config = dict(
    norm='rmsnorm',
    bias='none',
    init_std_down=0.0175,
    optimizer='muon_variant',
    lr=0.00975,
    lr_mult_up=0.933,
    schedule='wsd',
    final_lr_fraction=0.1,
    batch_tokens=32768,
)
MLP neurons of a small language model. Each row is named by its layer, matrix (gate and up: input weights; down: output weights) and neuron, and shows model dimensions 160-319. Each number is 500 + 25 x the weight over its row's rms, rounded and kept within 0 to 999. Numbers have three digits each. A neuron's up and down rows have the sign that makes its largest values positive.
A block is one neuron, or neurons of one layer that tend to fire together. After each block is what it responds to, as a language model described it from the Wikipedia text at the highest values.

L9.gate74:511552502501525495527487500502531481501520471479503506517468528507489516457437504497520496504529493503491505488511532515493566469463502486517469499534508536522497489496502524512514472508516565492470501482481476460538527519451499519540527536472466479495511458466513493478522480552486484483519504505501506478483488485500486498485456522538534461497516498500501501520484523452485513496465528466505454479496494491510478500497546480501509474536502478476498467498484526482502541525550453
L9.up74:547525487457483505497454516515480517535529512503499492557502491498417495511451512499485511447502502510502473528518488513471460528483512500512510538474507493474477495518427530506479519500520521515481524486524476488452513528474521490518506481531473479471448553509531539520535475517520530517513493487467491460508465515517473480485476483512450487470470514492490468540509491493560507510496484499493500507505492498500475494530509503488509500518520520485497518491509518445483576479519497
L9.down74:499495505510498464471528481481510478515493449498507513540477495460465481516485490490446497489497479487525529520500492497492486480508524461458509542474498544448466466489518473485512486514501549514512477471515487483526539467486458509474521529512514491533498465488501489500501482519520511471532544491458507513493469489464480537520492486515528477490521512490485432548518507484501504444491507484463556497482481489532473514530503514515525489472501472513581482514512504479475439527489452
L9.gate342:497529491520430472485502487526490550487486492524503485530516497501497473548466474522479458515538507481482516525487508502498517500508493490487556436470521507534524507533518517475489500527524513482508468494496464467493503510546494516482480489474476490469500476477524495512530509513493508531514505496525510499539504491468483515503433516474507509517481504528515521528487455478523530476494485471497521472496488502495521487533496488484492509531525511510481528495482518500501575525495472
L9.up342:531463473472530455478488498520448500512522476586479495525470452526453510463482518483501467466469483518520539472478503523485519508502514449543523491547471489519476469502468465522506477499501518517478483473516512472454505516466484527507505493537474504481504481514523487504500463511509486516493514484502494487448467565511517506533460537514526481526492498496508459504493506520466503509516517475539555526491517496508532496496504478481470497516485469522488500555485482478491553501497537
L9.down342:489459488508474478519499474507501499532533464489463461542508495495494470460491486483502470517483515473509506530527470470490525490510483537518500496500511480489531451538473471494521530507505507533519469475502509531511499531462484530458472518532478463484506488506509467496493532487533500514522507459492504485506498517474519548506512511472519507496516526521497479501497481533513509485504520465467519473480495458500485508514522478458480443472508495452475510465464499475507507481509428
L9.gate419:473511513539488552539509523475487528429508473502466500479510500492497506547459541512479523471478555473469498518507516541514498513490514466529506462510453488502475494474507531516507532533532477521517489479505530498547503497458485507500524484495522521525467454474514463499503450515476485482486520514448473523513543492484506549510510514531500523483486471450501512482532499534512513480515446478496526535487493492462491515511501549489509477472518492527500543491507528467458552509483480
L9.up419:474562519481491477493491532469486518469510531459542458523470536526483491524506484501491499493531497476506521515489511502458508559471495484487546534471491473497501502459493486511474503490513496495486492461468465476510482520523452494518500502491460542489518508484434539516496513468516514548527479497526483484503482494504484525473514493539484493441446512468498506532542561531569521503523494463491490507485469525540517503525449467508515535535526466540512457455516553512491519492484491
L9.down419:460486547488543483530540462519464491480484506519478514552478512508486543514513506529497505508510499500460470512514509516472520458520500531434535490508525521537474530540524453462463449505547491491511530484473536551489428498500508531505473479472497536500501503521474465504484535507493473479536491510479472529504483528506445463481489486525519511488515494530494468483444507486501486489494473500499449508475482468493485472471547494523492482506533510498530530493483495531514514510504475
L9.gate427:497487512477504526506485517476510449502495488471534509517493523478484521477535526537504478445495486516540465535495515515494515459485500451513487454503498535469496532480469467522505487503488513535524486507507464479542527506489493471493533506515533506490478514473478466496498495505463450441526486482536482547507531534520499518515452449470467488518515525506493495512504522536515469483461506470469441475495448484497493439483502498525506521506489521484505512496535506485471453514495511
L9.up427:497515512505497472511548559471533484483543455473502526525490525535488536486490480502536488506509515487530481516494450535488527469473473499505483504492488509482460488464483506549495482535492507546508499502527474485466530509467520512518532499472506470515445504452470541515518489474524505530510548459502512487504505503483518538524470502461498460487471545497474475547503509520488523522491493473483498470495484482509514479485505497480556521481492489482479471484508503480524487510522525
L9.down427:474496526494510513445482481450492509505487515442530518512497544472469529461488505482536474480523490527518505490512537501532533490461490506496508506511466538489483513454464473515474480516487509526528471512534558505481531519482469503470551513508480455468501464512540444469480499509464512482496536495512486490516496486476520505462491504520475513490526502525519449489504512446509476498470453462464504548483537447515484517521480492544521488516538468499519488484531519523491468523480484
Verb-complement linking tokens

L9.gate49:527481491474499521486496477542539477495504499508549475509547474516468463500470515480514480495552480489504546539472499465467484506536498490475523457491479487472486507517480516474489522457524507486490520491515493470501515504508501514505477517499495465525481492441525497514565528495492489434498502509503500501516517532464473511547508463453523505511511524523476512486542532520516478489470486529515479473513506489479517476483517487518482500498528554482498451473503535488490495451503509
L9.up49:512429541526511554523512542480463499506515497516506433513509517506518481488482473552459459511495505518518519467491517472473492517488521525500537487528515486481523514529502492483512491481549488498526504501483453507480502497452530504493518523470508511422511461508487515517522525523487469470493547502552481503512475501455501511490478480507521467496488516560567499496502483515495490507502481468519475459495541494520465505498466461478464567509505525482483506529493494493538508517482536
L9.down49:531516527567529488508480544465492526518458538467522480486503524494518470493465532481486484487505469534466495490542493489499496493497497526506499510489512468483585462530510511477510534513535488500446497503482482499544497456495513476547492526468503500496524507494525461503494512465491474479486541508479499495540509493498508512488487498530512489517510524504468500467503461495552523457477500500546517538486468506511464528519531456492477520502504503528480498472462537508485507526439514
L9.gate329:474534508512514502477499543472530477531484532511477484479464509540526508463479498488463495472477492539503518524532480507498494452512503495501486541517481488501494522435467491471515491478491498525481565555498551486491486481448502503507516552490502540495492553469506497467516499506468489509473520535490504508507534444450549510519484509495549504482519530476477473490480521494479476513542523532529516492486479497516510498505491509519496498487487504488511542487527550501534496490511552
L9.up329:489534475480533551479512513510504490465456474477474503497545477528477491474443571462482482493509481468503520520472480499522525501512537474510478484475517514500465474524490505497496519460476467528511486505530500531553518486526476473509529502482508482531513523512492462508531526471501483462484494502520502507545504441506469490513505500491496470443508521521492462491526521491524435522511493483529461461458513487506495483469448433482485546499522525464513551524495512509502490464503523
L9.down329:496501472488517514499500488474525466542499472447465498458491484519472476501500523492461461517506532511553519485484493510514504504526470490435527514487506509525520512498535481522504518548508493490511490486484526493522535512531543506483546504504494491514493507505492498523533476478454469522435498454495493470489492464525516524505452537481519504482508533521494433471509512472524486522476474471520504475502517503495514504545552449508486497486509485501508521527514508467504472474473461
L9.gate482:527502493512499514495515491486507524486466540499516453530520502499452475496501518533489459478518516488508534506495464513468513513453492508496474535471516499513491473479486476494467493538521503522549503476467478513478534458502473535483478504491446487517475511508496489497476513478559459515516510532499449534501507472467460481526486494476476444469515504466525489472496462510497498460450551476491525490467479480485517471512520486515488516485469503521454505530513509483499506495482497
L9.up482:477487473495494524544532497476512487484527494457519463547534490483509526489459442499481471478480489480512537530477474544516510481507488496563478501498483510519513505520539485561443509474505521533481517494502508539516530543503502482508495463545490517461533461516463509492498505488510503521512501487502486463504522466456506566464492525464483519521499509494522464535497469472482482545472512490511559493434446484509500454524491490458470487543512486480513511497481465519518505500542545
L9.down482:535513512497500537517502466496503471493486507483478453508518522471507435471467536509481487558485506489514522489464510509512465506543513463537547481472494497494505484515508467520499483517502484487519495512470515523480520534481525489491477491552494473530576472510471516519496517512521484518507481498522478518515501470456513507522504503488535513460514496501525475514517524499528463529519475493471520510466463524526490497529494506500493523473492536518521543492516501479509422455458516
L9.gate564:500489453481534529535557508515518435501455471521526435511525490489489533500531509541504517536495482499503506504478511465504514500514539486477488490473504519463507465488472538517473523493481495504513527482482466495519477506488526523520467517500521505516479496509530496489504479483500453462496518510470507451477505484492502465508472466453469496529475509486527493484526520460505504487491529492484498494463509528508478442498502496505510489507530503516513480466451527535467483492478513
L9.up564:544509484487544506505518510500482504502485509511489522485480467513484498491480468498483466529455494521481537499542514513503484474462501476516476509478486502534533475456468494465491504524458475499518455491503503499529513524483507500488539545517484490520517485497518485550520511478480500470551516519513469493499538486504488527523521516479412507491469480448524449516513541487459457507494535500515509513500491530478515463504540503517513491513514489506501488510494508525527512485502530
L9.down564:554514479500517553470511496496508513443467505518526471548524490480535496480471522513446458510526459515545547487503512498511486464497546541518553544478479496482493476443499445493489528467524510469499462488545467513517509530568512540488539487489486468515543488498475525518520445517487496495508536532483509522516514492471506490509492505507479507504504552531485518497447523529472460524467505484510526450499465494488536497515542491554543542468453478499465540463529472528486485487492531
St/st word-starts

L5.gate472:486525480476484514492494511532510437483525546464523556492509533544514526496478495507455494464512509472488489526499496450498544473513536505460499457517491482428474450482501490502467520447480523520518508522524489520444527502497502520512463504466491459508513564475505492488494515458482496511502486502482473471513484476498512494550532490558460530485482521489498562520517508488486564483499524506492543552471490523480481511467522481522478466474516506521527487542488494544527489507496499
L5.up472:463512498462459484514553501490485501531498552520526536502484510470525507478452498461504520492507526485522535483417515463518522520491491456471445527511483486440467491510524500524500506487510491503525470488508525529504538514493524496461468465508482511522518539534532473486475526536496523538494494493525505516513451521541481469486517486488496540418522484496515551523489508496489513504480476559499545510525484472437489511475521480480514467498496478512522483556505486568477480485506483
L5.down472:512539491501478520516490523546486508466490528472488493509492499551505519504519506486492483485461477471528493502522481492517534472510512492486455504566487472506524495487550461511489496487484517490497510521542505503504502525508515501512488502535527488526525500507513479481564492458518471492545522506514526497536510512547465513522521509459515484445482466520529497518482480500505517468526500487492512506478534478469502495510486471509487496485499518488492525515561518485525502498481507
L5.gate477:463485493497528533491517517509527483497533508503469482524503480466454501510526472497508492478483539446553501488457489525507510486489521508547520520462503513477511462509511523502533494504535523552482541467492519495497536542511493515556510483519498483489458493446451505502509485497494489495544519562523517506521473496529544478483445528538476466528508525495452532523457509465528524564508481458493520503501489515511548473478497486528496528474550445481477532544540471471527518512491494
L5.up477:448472524493508513500521481528496479496500519483533492506503559509464513492471550497538527490482467489490496493482488450483510555537499503491519472501531478496524501466529516536472475510539547532495474482479510489511531496449445526528505433519506518480512499481496530477508503498523436470456494466500515512519488524483507529510525500469484502568557509552500481463536495503492483537498484484496482515496540517483523489433476503504482491530473502517528509521483482487467514505467497
L5.down477:554471504496517512492499509507433506479518496484526504488520483521482516525495469510504483510493516516534537522502483451527508484496540500525463531450475509508481495517502480494493508536519465496509486511494503475501495488520516489459460482481495451519432482497525506490528471502490516466515548515438519434518488532504510500496501485511496501472468525493524491500481510490498507463491541476522514481481477515512461456539523499498525482464490505528466515488515501512462503502460488
L5.gate584:502537490486459493494522555475492470507449497508510503496488512495502482454516515470509510496525533494523522535478495554497490450452491475483504517559459468491480496473538476488493527471500552464541491462497491484502530493478496514492486500488533492521487493480530490497563489467512543487468477543509482464523497473477508522494488427522473520499524482506510474493518510469493499500514460485475489472525509495464540466482501518482489521505535507475523488555516495502497532491507476
L5.up584:516505478474476492471558536483502491470459499487526472539459552484513452510510528517518509523494508484532498507506539558512491452494462501507494530529510472484486502469515499487487508488503525546514543517513536485513497522474511524554500530473537540537499488495491517524564488499479564517506527485518496536500457487523473519483469467520501481441460505514511536544533513514502503526491500468514533473497488532445465453449512486448466500502503487500498500531474503486517518492507485
L5.down584:481485494500507517477456458523484496527495496469515527528483461535514459533483568479540486501500508507515502494510523533538490474482503516496524501477493487505483502467493483519478474485504500522492440481516524497466497510468496514484490511517513489538476540545516454469502490486462495557464540511529468515540533488484491505500477482489505529495496446501502508490494422486484516566512489482522489543465500487494525459492495510503498490499492489498552493519558494477539512497520526
L5.gate750:497455487496489491532540478552549507476461526493504498502506463491512515502462488488480484521520523484501470505518544523532472515457475533482496534508560493527497494514501493523493472503515507454449491484505528521485488548486520488498480484523521521550493526475562514502507513441513474493493500509538515506551483513533509492528517451506476515522452454520482484515514528500540490489484481524477511503489477545459473543430540500555504444500515510510528503488474540537543579526524491
L5.up750:499477470482506507516526489493568522488520544478484520529430506541472487473491514540482455526478505463534537486485487513483546468468499521464528509511488563501508492510494484459503491489486504506532495496519497531485528512538504513479547532503497488556457498489505525521508507472489468483491524522506512512516503541489489503502510493486466506492499471496482493485525516528475490479514497516495514517485549521456541484479470492488475515535577589493488488521528539540468524500556481
L5.down750:474505520489499503475505511528478492500509494496477509515562501471472505468501502494522555524470504490519480530496515519522522514476510506500527495515561510514504506457462483486496438494529436505559482506467574475495473498490493500486512478534518519489562485509516468482512466487495513512510579543472489506454502475482455529457490482466484525494482524520491466517483478510533533493490487492482479525473451486509522506494493521473462446503501514565519513513569457520502553490491520
Possessive markers

L8.gate720:485525458491503489505489487521549516526530481509501497518500487537450528496528497528505494469497502501485520492486492539543495537505550566466468552482490490479485503502488491499477464487469541489540488507508502517450553473507498519495482502488467513519451482493524503441458538536499515489513515538462500480504486528517492514525493509535528505473517486513498483509533539450477495471479547519520504544525550523469477507491515509478518487508511510519483520496489518508484528493488504
L8.up720:515484533516516443522518484544547535533473519500494497514550526520497540523501497512516521458476502541517491475508503480492481511502469519458503503456520502535433504488502483474544485505533486557501503509473472488528528519527470501470482502504490478474472512516445536481471465467492478519487492483501485488523496504495545487503477531499514516499528514473441478526522547528469504447526520497497475515486469510421552441464482515434503543472488495531501494500482486517488484526492511
L8.down720:490501511538500502465544503521472498479480529441514543523499508491483500478500507514482452549503499483506530486462495484505481512504519509452497505521475530479463538497496529476519457451499490511514466486485527483502491539511492454512481511471516551524512505478539430526467475479515541530511478508510503494502461432514461539509515502503481515485488485496499530519579518520460490501509513478489527506501479478515482518501490504502469475521514501485510519513552438523556495503468523
Adjective-forming suffix endings

L5.gate150:558539486494561517540445505537510519539492466516461504537463498498519524519526442518491511496508501476506502519491513486517491490484505536498532505456508485510527459518451483473502496516490527516493520507470470503509504503512520499486497518498496482491474490517489563538543517503506477489507490470456479520489464504478504450500505499518462550506508491518502517501546520489501517476485540554529499478486463509497545449508493537506529476445509512501468531528506464496468498516473547
L5.up150:497519539456523532535502529479506531534518474521523495484491423490525461518507478477478504480484492470505510516496493487475466536520506502486470533529514497471489517494544531486515503517473527540523524516456491481514501476499526434499492452483538500512528502443534504515517528507486484512501529469485504512469500510478522508465476497492478490451438506489517510515480518518531505481508498511492489483520475538476510486489449482539500501503498517553454501490529474503501453519500523
L5.down150:457507529476501516449459464478499546517528513531491486492493547497500498442455524509495482497486534470561529469533500502532545457489521498528492460533515468481494507491524501482518517504485481481494491518528449521518446527523505501503483488492429450471448498477490513482540506506485483529529511477510480475545527489492518500493561484459533506503504481484475499519486531515527492559499482516491487487522479457492482434521496490496454522532519538513475501467535551510466507466485488
L5.gate167:482481442550470491495493507544546508505458472523478522510490509504520475483516511521490470506508492549547487498515477505497531466496560462492506507539479450500525541519490480472519544538491500568531499523510536501505514475523474500472463495512531494490513465487506514517516484509506518515539499446523495517494522472532496520487527462479518537484498496520451441472535519535504524485515525492509467515458525502439482479512525471472480494501501520508468547489483477495572510486514487
L5.up167:481497494504553532498500496485477486507514496554483518504530519487482464484483484497502474471483484499539533510481477445486481482503492505503500480490519548517534451476474497486477530501468508513511510477489510474543490489552524476529488455477485520524519488519449537518511515476500457510485496509484442499563501520494478476520497485475480496483481504541522488496469486514536495492507513517546512472498461477470538465549449495502535511542472499517485450504497508521511480515437541
L5.down167:539503544496530543532564553459498472465478519524407472494482521493464486552430492489463506516534475513493497484505489471522456477510484525500502488489539522529481502503550440499449524480540529463477484501473464529484479518515501493500472514499510469501471487469467501531504485522542492477512521443519522501484494483496507484469487473498505486541466497494466498494453494511517491514495533493496501468536473522535473493505471479542514511458525544513503490454459519524457532522493541
L5.gate190:497434508492498458497505507473505464503519495489478522523474532540496522504502458506507498502507483510478545455466525487475493526476495530516515479493517476490475483518536454481552459515490496496509493524502494523516554466504527526531503503477508499497495518519512477555554491524492500471454558481489529487459542518514497519536486547484505517487446492490481474550475453521516474459538499505495522546476514523468492479508508485489478513502486516476499538511506498501481499510474472
L5.up190:501492514508516512446549497505461510519492453542510506587489514490482509507507473482491441519534522501474491515429490515476504448470499504497491473523546488541469510493559466497531509480438468525504547524551493548474484528480531499539507512501548487512488507508466494571511488471497507482513537540490516519501504531491542513488501482474473538485464488516444493489503470507512505491498519528517531519499504498464503501504521477512493485514490511493439503500511517496502486474486501
L5.down190:522481491528488516469521468483468471464491524533499484488493512533527496517465488474482461465473481516498524538485470447501482505473483497483487479494495471470486490519466514510552495517502486500496498470508477525501528492469538515456493485540504514499531521460512530532521552522499508470529571476498505483546471504493514507517446430487572479519471493490522470495510469504503485488518532509472500473500474525484493438496527450484523542477520497502495502511530511506514505518487496
L5.gate214:539490514532485518485510480512530489471481520475560523505488490475523469506493471526540503537506533457500464508505497477512506495485493510513443477540509515507485503456448507453493533501500493490535441530513494467544498508478504479487474493468551503502510499515486491472513491545506485530481498510492532455556527483524543489509514536485501459537485510471518509443523523525480478498514484507478498492495501500508499506457513488484508519506533479505496508475494468478510480476473542
L5.up214:501484549479475530532520475472489527514497516492542551494514526504489478500495512530495485520484501562472495523553500510471479503507488496540505482511506504535496478517516484486437537509466475498465477559503479474442538449503471464518477477466496467528468489502474524532471471519522500485549478514493535485481501484477498499577483476513511509536515485499505484517499505517520492505498513516511470487478517489502518500450522513482497478475511479491513501428491513532495476460476509
L5.down214:534436476513511524500501491476498478487502516458503517492519497489471498483481482486475500538468487498551522512502520518513512506474459487476545467499484504483506527526535485463446504503516466502473545527477514505441503485487464512487432519500491501487509512480475515534462482502486511481512483523479512487502523510511551499551486513562512511504497516523451512538519485530463490477508526519528458503483498464482506533433500488517479470482500491475498486475534484551487494513499526
Incomplete word stems

L5.gate43:505500462489479498507532506505446516489469496468480451516496463515512525465513447505499540483507515480503514483472487442486448499496499525489481499530526500518500451506519461555527440499467508462515468470514539514467490535479525465494465492471505486498524491509500485520495496501508515505495522510505499496480499462477499504485475473509502488541528463503520492544460546443482528452523533473490475507528488489469500513469473488499494493493482506453541477462502501510502521476461480
L5.up43:544500481530476499522502495501525508499511503484533459488501476491542489454517516548468524485518512520451462530457499469542514497478483523510501468519503465534525504476519433499496464515493474427526552472520512534493502496479495510470502478474492469502490524495466501499522507470472494524489515534523534449528561506521513518492526526486482485540500526516519493495475521483500519542509511487469519498499507480480472503482567508489523501508517501539494503468486496496457525495521497
L5.down43:479473510478502509478527458491450548530516517528495536485473496534492525498501463497544476517506556489498513509458510433501513489507480546483512500463507453484463523520485465507441513475492516454546505508502461547521525508497535460556532506520513497497515488525490485481507513467483518490491510528505489468502487422515546479476502475473498507508508469506478540509517549519457549482532508447472495535462508465476510496466463485483501486551525481534505496501550524494516512491490497
L5.gate357:520496469526470512525549526490483470560512533492522497495516482522497476517477489491473485472524507489514454521493517455503533492499508506469529478520506517462507505534499466480495533553528501494507513515468471494543498487475565477441510448503486507447509480498518526517520489498489490483536509503524523498496542461511490584545482506521520502504513485508477488505488516516513506500497530504491528522486456466501516510470535495487506471531544498491511510482488508498493492520491477
L5.up357:521534484528503483523525483511473478525477490455512486503530452508434521480503516503540454522496516512510514523499541463494543496517502496540485533514451525457526491500477470484485510544503477470483494491525463474482526503532484453499496524431532564496503465520526475513495471544499463509515497490462518492541506493512511569503517475527534454540472503534513466528496547483501544512465548488462479454506489516514534484515496480507487518536544457499516524499506501483501489491482476
L5.down357:471485520482508487450464516512480487484514507532489520493466533475517495506522496518519517488446515541509486473488486533481470463479473506497446508497483509508469523512531536536495495495492531569477470501514514477520498562507482536525498508519477416503529533507521499479478497501529512549484481506501496489488492522475522479478470492473508493478509514516500524505478455529506480470534456491505542495532504496517511487488476492521525512462479530505490481487573528524503509479518486
L5.gate569:505478509508490543494512511495478503537504497522511478489510462469534519520498496543491515485488542536559518508472508535494471534506481467516493555488485522535485487510482485493523526539471515501460478494492490493520510477472486466508487502472536489475471505512501456495523463512503473494507493504453503450489498482498488504492497498467552486493503515509494521490464491447481488482534511490504450545497494494486531542528503498469527515497503491519527516489464504506488513532463491
L5.up569:539470465520529502485476478503481482532451487498486485453478526470486499509492448516502489471494450482538501474478539510507477482508510486515476481488503506511518522499512493547489471508474490499506541481496477476497506482472506489494505488530539457494484477511517487460517487521459485494479485486495443545544464498488543491521462513520489496489452494503498486490536493533467509471490491486490480512513466530526487522538487484518497519527493512497502476508477495451468524522452493
L5.down569:462534478477495521488513479470506466549462512480489515488468472528472480492475486524497452504519526428480503533485475499502486493493503504552456531484484495469482512535498537525492529519466542533507540500500497451513475531447506491509486528519507547500517502547516494490499468534505470443517492478530494469491503529469540479531459500494509485489552511523445465513524483483521525499502494505514503503489494464512486490535480448508541473505545491520472526504570521498480500483525503
L5.gate609:492484531455502510486536468480486529526485482482472494515481465472521503517448509492507489464489483498511495473507455530499463497495536503458505573478501498516458445513522518455544492512501505501481477437555500464496486502525489516475501488537470478518473508518520495493505489457497511523543506484496513507494484520508501531476459453510528474499496529453499536507448499446434499513520503479482503493523475495514539510524488467532506501529517484479478479474479490511486459555481517
L5.up609:532512495482520509494532515475513523543487483477489479477478480529469510538448496498507519499510509477512495477505494529501428489501491499450515524499537486485490488476501506499555476519505499513457484481478492509496493495547494489525555511510475472514469520503553510488479495504510497511495501472494496505509517485515465533513415491501481489525544484478496554489484531485510502474516482492501497505524554453518522514513487498479475508496551478510552502493473464507511459511477506
L5.down609:525484488468510485462551526496522501535490557490482520496494493479489474495487531515459504509510472499558514529475524517523476470519500497541464503485518478471499484554521540460482477563531523503466486479542502532499507571474489438535487504477487537493553424492507483535514501515514506527521500483477482454492473507491487510522487486530473470457481465474480538511522491476516530534548463477527503486498477499505549458498498496514530484494513477521487478486504456535521491495494543
Verb inflection endings

L9.gate144:518473502506472473480493499503505505498516516476488503510514519459485492503482509528513479507526482539456527495491515532507456505452544475455531533502540537481503493520466498502474486483488514481500487473526493496491517470534492492466489513471455495528491512513521510450512525492510482482493513543498542498520450491527500470532511453495462472538454505493476514524469513539471465466501516482483453508466501542488475457463480510513481476535488483499465536515564521497523487482509515
L9.up144:507475475511523482513499474492504506498509481490525508559482503460491520536469513532482515533498526473491519528471483491503505509451524472503515475482505463508480484518552474502497512526519490523483534509475494548545484499517452527484499501481560499513474472468502528514530534500483485509490474539514513502506497549479503534472467481514477492476515503511483504476487438526496508487503484510501494518490475497512475492491531496490495514474512500496474490472489491499462482550510501
L9.down144:505522506471495533482502481490542497510466477490498544499548518509516502469496525479502512497495483523533513480491491539500497470511541479508538525532491469485494475489546512508477517533462498505537485510463512440498548522469520533502501492514495487496514487520487457514489479522498564523476493510525513464476506486502496499507467513472512518503458447524468483555490534447513561491501532488465517521532511471494531474504502492497464497500482510536513536530634501481533524443504486
L9.gate228:512512491486507437494505507517482555507487543480475465546550481498501502498502526523494497465479459523521513534506509522508515503499501471498520512458500512498516516520509516511476462522493443501523506471457526543508525509492499475548429505515507487505492510503531537532523492471493480511462502476495507489504481452488481486504524455482548507523554492456521516434560502469516457502507517501495483517488489513524542551503495478508479499485496508524454513481540507498487528536534477
L9.up228:470500497454501481491525498502491510522561508468459537504497455485487532487507490545521516449524477510491533518537526543464527487498506553517489494466491524461518490513528506513489529549454433482525511505505502498504510472518479479493504487515538492507500502495501514509518478501511457476515544502563476470478479480524470511528448444492479490480471503493489481505537552477500465487492544502531507466481521471500541503471546491541512475526539502529518482503514513481480515509485496
L9.down228:507496479495522493513463495507476468470472434499458516474515489552534517466487485460462520520493530486530479457516518489515508525506495531498528521500474536492499467499454472479471518528468485461517480535501495488508490507502503489477527501537477522479503493486487479528501501487532527499514475506488471478465471489474495502450536559457523456483513489451457522553504506498475539483471534490483479517479507467524547503517494485474502512506509516518495555500599488538521536498497486
L9.gate233:500491490527476459533546482491477512457469520502495497525546516495490525482511512551525520502493511491517520532489528512473471547499473517466522513515480497516477499487493468509465494490491483497508538521506572513491504532502477496554448479490482512504472502517498496517527525461483478472514500486485494487511441467502529471511492507505470478436487500464448539523533477482460480446497511518522535542499485526480471486457479499478513504523501490482533516470516480499484499508475522
L9.up233:507502507503503494515512478525473531531477495457495521490511525530464481533516499522503520512509494462486488552522522548503498524511553541495495579490529541490442488503475522514491506468499482491494538496541541503500521537545490514498482456479505483475465492446495542534501490497541503542521492506499504501498478490507550457489451470476464499473493478458503497489515529458523485538510516467504497546493518523474500508473498513524481496499546498510539533455475503502502558537471469
L9.down233:485507505497505527467530521478540522494516532488488511514510487499489499504519529475480482478500477504540498487531553481513492504488514507541503480505500577451460520512500504501493495534488497492482475440477471507485472517503520501518504516486521520526520502473477472474481497518501509512493501533485457509525540521505465530498510494465522495525497510501497472524542499506560476475500480469457477520504486525486530462491463472511491467486543540547483520509621521504486531482494490
L9.gate282:518493470471514487454551485489515524526527495498493484529515450536485495489494510510441513541441488511501494487445504474528511514501527484472509493520491532488520438508499536501540490532506459526485499480470516470518493540513506497509450505493512519508469498515512489485528460491488482520491484513497467514517498531481503516506503438520499516526509550516514443537464543491480484555499488506495493541488538513540460473502477490489532502478507528519513461489503536476466529504496521
L9.up282:477496507470536520505480489502501533506537522502535506522484479451519520540520525504438513473504532498467521463428529493485486514484503494415459532458471504550488572465559507469464524499476473529520483476463511510515526506533489513466495505494515547482523476486499487511481521534470509489516515505455499496515461474464481479481509509472484507553500524465490433509510500503499495491521498502507517519495559492480527524543479521514504499479523525533467547514476495530524486479450479
L9.down282:524528504480528467440487492437496484527467570518517499504479529500506547510514519470499565518490491496550461495507460456538468487466479479521506482556520482501492540486478521505537507499500502502505494554501496512520507526509507476494456477495503517514480477496481520507525530481523508478452530477449488495531471504510514490511483482503511556493467482508511513520499507494487504501556509462511498512535505514489484504552487498467486468518533496490465517507532502542495524506496504
Adjective word endings

L8.gate665:491506517481475530512514503532547441473513496519522524540461519482536444527465581493466485514512474496563547543470520510516514495473513477464509520509483479514489499547472494491483555516491514470545527461504450511524571538496519491470523519499520459523504482517457504494484511494542519500550517544510461514511454488486518498512492496483483473502467513475497512495534538482529528511498482502488482444507500505482465518481497501484511463534502474510483495476500509536485481526473477
L8.up665:493480494509472529486544508493508469519482492469499513550458483480496496462491486455498457517458515514493554552517484475462486506490441489499510471523501508476486544506484494490517547481477501481501470509515501464479528510444496515507474514506476522525513484477513528553463482502493559522517468518513492499541513518487518508464469520501479476491484515494486485455517536475440496486524442484517486493499513525493502515537544547521521498488507506502535458481501500514514486522499461
L8.down665:484504541479484494503424484488496464510531494558509510492513517446469491488522535547520539539511563499484460474512544472488477486501440455512530480499499510483494486493514475434513483481564482498474494515507500493513483471468451486460524520527531500487447526521489487486423532515495487479519494480520504511498486468504511520473487457481499490495432464476537504542502490487492475511478460514491495471506500496528511482526508482485526527497477557506531509526521545482506518521522530
Complement-introducing prepositions